config.toml
norm_place = "pre"
qk_norm = false
attn_scale = 0.125
lr = 0.00977
lr_mult_down = 0.7
warmup_steps = 200
decay_shape = "linear"
batch_tokens = 65536
doc_mask = true
train_tokens = 470300000
steps = 7177
dataset = "wikipedia_en"
MLP neurons of a small language model. Each row is named by its layer, matrix (up: input weights) and neuron, and shows model dimensions 48-239. Each number is 500 + 25 x the weight over its row's rms, rounded and kept within 0 to 999. Numbers have three digits each.
Before each neuron's rows, "fires on" lists the tokens most often at its 100 highest values on Wikipedia text that the model never trained on.

fires on: " Ar", " or", "r", "or", "igh"
L8.up503:478448505536479470518469541482489489523525506491504511505528504519481519508507519513531508522547535511496500556520525526478525475470491494490506509525509496495511524503530450523481563516530524499522514492501521438534508512528486503519505459496493539498461505506503536536468491489500479462511521468467501526500492483521522488505530472528512454475516458532509485515468496464516443499505462458501534521517525525508502488494510486476493512457573503513509493519515512501487546497517509517512467507498510467488522512517506478503483480428480462495466435530467481514495463472551451470

fires on: "ed", "s", "cted"
L5.up746:545479485495467485495459501504504474488497493499459515488501492523485440486467468497498508542480485464489506496496507472538503486497476528495563528504472511484476508493444480510496469491499484448479523464492486502498493527457495465541491515528524534551510473518511512497534533513502483480509486508506528495443506516532489503484498492523499486521500504502481473488497523527538520515507495534456550494491477554508474495498510516454541507529525454521451516489469495460510523485459489488474481506488507463531478483486490460448518446506562523492519519497505457500532479467552522492

fires on: " had", " most", "i", " some", " both", " he"
L5.up1854:497497523495501483454514499510539467469503498514508466482503452533507477481486500499529497500524486505501439527502473489490501503533456502446505519540494471537489495537477464488526511488487549498475490511523515484524508506548506501502489487546531509490459531513493486522561481516473470455499482536480517484499498534518506474499482520478481505474504542450512506460529520485506500527487501492548483525456504483483463540483499490457506482476498508471516512503473493483512475476536540531492512476531519493478531500538450521499446502513519504483516474478515470492515528529511424505

fires on: "ud", "iz", "az", " Col", "ile", " can"
L5.up1725:480509449530476490514517464473503487514512498532519503464489489523524499460450441484495486495501472498497498508492536523456486522520494466458506479491502539516503512527493480485502486514534515503503515498525476502468502464537472533481516502482502497539516506489496483521555499502492511481502530511516461465494507473568512456511500531520445523506491485492514490525495496477504483515461569535511508508539477540536498486513510490485490517465443547509489514497536429489479503505482475473518514459521513526512499507528511469497490507473478493498538515492510512476563476507466531509

fires on: " W", " w", "w"
L8.up533:508516489460489530500535524484516515549485508468544514490487516452480519530462513520499518511513453470526508516484496437519543481482512486516507536463480523499531493470514499477482474444510495502521501543527482469478556479483489494479457531459500472501500463479504495518467509501508528502473495462497510541511465498496507531484528530492506499509522451535511487501529511512524506540525477500491477481484489520509502508526504540461486512497498467507498495500467496543466474496536500493422488529528495498515521485497532484503480532520448510497502487502523498532496492528486523458

fires on: " ", "w", " int", "im", "red", "l"
L8.up464:553534504505486508500494535508534516464523468434477494491439509485511455503492519509508485524508501460502524486533519444487519481444496504527487496465478500479493500492494523508502459495493494503514476486498489527497507507483485486534448531483498454501518457515503548506492524551476511525508497490537540549479480502488495554486470477496530443510526499496499519532517471500501539493499508470451434490517492491490520513526455535493509503515503467494475565504491515501462505497516494543466488551500475497476503508521478463469479485542466459514475451469454498493485469526455501507

fires on: " and", " the", " f", " a", " or"
L8.up1744:514476508484478517500519520511529486485490528482528469497483510515475501534469517481497493465519521489519471503476520497530537538516469534461487504485524496515488519497502529477533502512497470537487492538516512530491576533521547507473509489496501528494495504500504469487520523524523538503521534527529516460476428496512488511509492505465509501496498516480471464504509473500493480481467533495477501493541510436497506464484510456499489534495536514487511516498526519479491510497483545503522505547467485492507497492486468461494496506482488521454434527464488483533483531515522541455

fires on: " the", "c", "===", " c", " on"
L8.up1383:521498525493520490470487503530534509535469502508521462463500487519520476505494495502482476512472489520515506477533472500473465488498518502486500484477467487540533516478470524541527490527534505529530513452533494490517502497491495477528464514493472535480477468485504469506524496540484491491502484504478538462538483509503495542455479557506499554522557494494479487467530501521517494483482514489525488533491480458504512532488480506526539485482530495517520493493537522491483475516490514453515460532486516492490490534503516515494535520526528524536485466494422478467545498458544513480

fires on: "ol", "ons", "al", "end", " of", "p"
L3.up1551:508487502531483509468515504506514496473487537508508445488550502501512456496505456538514486479495519481577536467520504507504520500471525497506497472522527511481499472467534516527511479474531487508513531507515504516517554485506480496541489479513540522578503466532484514488503517534486484506487490515520480475502468438508546478466524519484478498471487450485507458483549494519518471498503491544508500467489547511481456515473491570507521523440517470495491528510471487503509450484453509504517487462512531526490489528509451477534536533478492479499490495487539517469530519476511481468

fires on: " w", " the", "g", " their", " its", "==="
L8.up1669:506492511498479499495483487513523487492492510525489517482461555494487450511520500497476494536523472488515505517547515490489471458494544513508472531484491470506454495462485502530524537490490545463494496471482516441548483452509478479526518495502434497463510461534484505498521530486486484508471521477501533506493512523543494500481496521500547489500518534509521495497489498539514493459531493490523542492474507490522511505479474484508499521480501517521531443500473505513512501542547507486505507562527472515505502493505491470516513507493496550528512526452473473500539453571468502473

fires on: "ater", "and", "or", "ec", "er"
L8.up1476:482498508495510485521541524482567454509436487563478559496507500494509465511513496500504521521480495488512540490526497505537480531505502498521508478482522522540494473489457496517443504502482517484481498567526498511538515512479501467489509521510465506527527468499518499493497508513476508519496448494473537485521475525444461465501494546477527533475475500494516480488517511524509548501453497546460512504475506464506447459540480542521539527439524480510513479478492515493520445498465487455475521523504506534462530492458516520497459531511517495517524502563487496505491469500488497525

fires on: "ig", "ower", "per", "te", "t"
L3.up661:462490570492482498496504512422535524495531541500505482516508483459462555534480490508475524482527487501468518538491494450492477496483483533484477479543509492458545508494507487498523482469509499502470494490497475515526506487470494528459496509471482562513497484514508481479531510489490479499531523488496494460515544519465490488479501464485472537502513499481454487532504473510528518527467481497476483519477524507527522465492518521498521504442478550487474487472507527533514510476508521490490503458514486539472519528476477524527484514463544523526481482487444498465540525502509529470

fires on: " of", "ubl", "es", "ction"
L3.up1452:484525489503474550472489467458498495498488510560506501517501514485510479488502516522531480554493490501487468490485506490500509519507511496516490542480513525482473477489496491508490538482494461473505508517517463494477504515514484501502490509493508480492516525503503432519465556510510491515500507518521535524509515521510506464508516539487508524465493499507500461515466479490471487487528525520526515532466475500511483510500523547503465486502488473476538449490501501414445512491492544520460479496487445503449519491495535538480481511489511523462504424546497468515471492489495462463

fires on: " the", " a", " two", " several", " an"
L5.up993:504478480515473550529513523513546492514491564476491450501460527499497506467512507461523531498501494529472438474533521506471501495498475476487547540489522458497500468509502501550510507502515492502498497553458530479481553488494517543529437493479507552479496519465511490504497510477500487503497552480542573507470524520548501470500480501491519493470488507497524498510509508509490483530479498496517512486478471457514474469456506520499465485521525519493529471487492522487449504477517500498489496492482503483479502498546503498494513526493520490474481428504492493480503500488506552483

fires on: " out", "er", " new", " off", "ublic", "ad"
L5.up228:506498465501512468487496503505517513505524505505488521483457472497485482495485493520437521538506503548519530549508550480540511464487512445499474514482488485464484503512465535512524511461534485502522515506549484492550504472492501517439558537474492475490514520465477504509488526451479498503493533494518507538529496507479536473506511536496477510492489498455468511511494573500472466498521550489481486540479495538508471484520468475521520481507498515529485478540510517441508527502527506519531510515507496518488506466511519484513496498493533508521489507471468512466520511508495467522

fires on: "s", "-", "op", "ow", "z", " Z"
L3.up681:551463510472512520464525455523527516489497505513485532493520475523454487504500488467504540544506506495507470496515533505514518498506488496480513549484472491493500558484530529499511495508501486523507493523513535457494528499499477504560503531495475507482474498527515493542516547479524551527504514486513480513471501531521447511512501489476491515506478501566541495505492527494480488497491464542482490473473478451482513534468508543469541467472493459526483516513527522501505540484462528518494487457480522493512527464537470481508492471490508534493516504471534509466548539493498523505

fires on: " and", " or", " 6", " USA", " M"
L5.up1139:545523498484475480502519537472528493476512497511513493482528457532485504472501486502492487495469498507443508511503493500496479484503473460476496473546578504474517507484490486474497526517492491517524510503479514472485495475524487507490509496468500491534525518506471544561510524487459503500506467484473490510545538504473501487539504493518481556506511487535477542459515502484533511515505557513532505503501510453542490496524501480498502524483500544512518510493498506506488535553505473487521545531488497568536468432507521535468503523492495502479487445479469505499470480481472529525

fires on: " that", "ical", "al", "id", " of", " dep"
L5.up453:455526506512516507487483504527504485470512499429543463547492533476520486555514490489495512525523510495558495468509535549500515538478481544509464516526506498499477518468546493465437458523464440484522524506495502524483537509517514491471524510519496495504483530514516490479497526521483461524525464507511454526475481508474498533478516475514485484487475457458499510493511521560492506485474485509508519485530494509497528497456475515497506503462487461522474498517480477523484503487474514515527533544523513504492498503531510540520491502479522512491451495522515461483511526465545488508

fires on: " g", " W", "at", "w", " w", " |"
L8.up849:490511489501482517475521492500503528550492490521532521472515479458501523522495483519478500530479461520533509495483478476515507487499542506528531486492500515532530470492503500480521519453520517448527503500550490479483496527510470462454502442495526431479499530484492505543540456483561508488529482515507479531507486541521521527486473460482442533445443487467523521494499487490507503509500514460480508466486515496506535516491471490528451470525501499467498493470479524512533505537507531521464512524521531517569465472460495511509453487499477521518488488520507517512516510500466520488

fires on: "it", "un", "et", "ap", "ret", "ill"
L3.up581:497467442583512497463542436468477493516478471500511499483496501496509577497464490531493521511524527516524474489487473502505513504481511475500478494494511486474479522494459486501492464521561460455513497492485485471501537544483466515469487505508460527483489508506538524467556519482505516498475492523506520514471508477558517495461502451521508504500498498534476471479502513467478503544511488532480487501466547531534463486505478485549502456498546492514524496508514526540531510516503537466475490502546483502562450432500507502508497452494516462496515516474518507487531469503502517494

fires on: "ang", "ly", " She", "oh", " large"
L5.up1261:517463532496471516447497495522547494502513509509525489553515486529462501468496493558529494502473466480520459545471523490524513480539526529476507507517514487512511491508482524461483492535470489498484478486493536494489516463482530533516474520516471495500518485495496457473535495500515484501451506513499483542512511525519527492480480553483450501491479487513487498502518540474471512522502519523520511493508471508529464425466507523468522505487458495516490537521504518514529519497508494478523504502484469508428502490489485471451529485461498510524480499508523491488449487518508494479

fires on: "===", " the", " in", " |", " as", "|"
L8.up883:490508497501530487460528531529520473524497533467490507521501521479525489496493535513471519487495473486487541495517466520530487520516519505511506507508507495508496458492477528488494462517488523499498473515496524476488534523493478478534493519517523500511520495469470508498525537542491489447539491494464510476461473518490511495498475482482485496491536506498514475509523509538501447477493485499514501485480512487539492508513501528519540495501550493521496523450509550519483501507519471495530527485511479435478456505551516493530488499503484504519492507541459513528530480503476491506

fires on: "u", "ou", "ord", "iz", "augh", "it"
L3.up40:502538508509511498459537452474516498481539524520515518568525491537536507521502488498440461562507533498508471454481478520508468498528505543461507498498505525494494447509520508466494513504506502492465472500534504512489482551541511466499528491463483528509502472522469442478499548464493453503538547513533519517514502523516493507503478517502518499508484489553518483511536513449488496511471519511495532483499509524465503481478488477473489501490470502477541515498477479474539541503502505546499481497467486520531467477484515471473461474521497500464527497515523491496473546490553490485

fires on: " a", " and", ",", "s,", " re"
L8.up51:502493489529512432524538498429491503493463467554487495518489504527455525509443491558549496539503458503496441510496540484563425492455499433463510513531484506513519517529495520499539483570503461509491493492486501534484475461486480518512533466483514468516538506513545502485503501495509555502439451514509515518518446531508482519501485490517475455530510442519516521516515504521548512466477549471487494484477512512500478504466482501484499452495508503481504476476509450515467490499493516495518492539495531536448503513483504482465490488451460506502532460509497502529511531541539479485

fires on: "ed", "ing", " only", "ated", " 18", "a"
L3.up98:528489497475504538499459530509534528485508448475511529486477510506538490452502459498511523489498498495454507559491457503483502497527509524475549499484542486475508518500494433497494522473462557518523518484509480505530489504462522475525510538505509533498518519498509522502515466515505472492473471472509485498501511533500483500459520513540544505509478502485473524471489545516516504504510523538492546474499507523563497528529517478536474475520454545506488539537504529478468522520496478549541464548520513441510450475498427482506495518516469495505504485509517442544503507459521482526

fires on: " of", " were", " are", "-", "es", " as"
L3.up1568:511438479477463503466510464489484466473477494497490552549496480480533493474496466534486476509523463462490538465514530425465524549533463517489499500482516480499463518505531463498514506465475506510495492483468490508527536534549497510512494533521499479463527506497508488477504448493503514522499470493504521474510489544512471501522520541501528505524477447532517481486490470491491497431480492485505512480504518475495454512494512541476464468507480495480543511515519539454499481499457513567507518484497536485513501532488486491482528492524489497452509448501504510489491456496479523504

fires on: " in", " was", " the", "==", " to"
L8.up1801:494505495467494559511500526507472488490454506445475500528511509502545541444488546492518512484512486499446524482538511480476503488470456508500506517472513525546435541497504512505480510473505465494525485493514515492523467525481536527491496522506512474497485507485495526510538486469518512481534448477479497539501521486507516514532476472481521516468504534503485524498477495494492543519504487513479548476473464539509528466528504473455505474446503533479494495504487464462544470472502488449525474551472467502503462470469496468471501503546506496493525487470517522467500541512510516558

fires on: " to", "er", " and"
L5.up1451:484577512509488478516492557486498507480499504520497512511495474544519530492503520463434461534497506488521485499505507532463482474503506488513483512503517485539497518500465527478533531449471515504507509577566494472524525439533490535522495502510480472528530531490479499533526511447475527491493508509497520483494421458453519478498534524490452532513481509496478503479492525491508508505488509505443477509561495485528458526493514528497524524492526497471520471559519515506509532555485545469526559515466488504490541480477491522506511516567486494500534519510478500491505475452508517547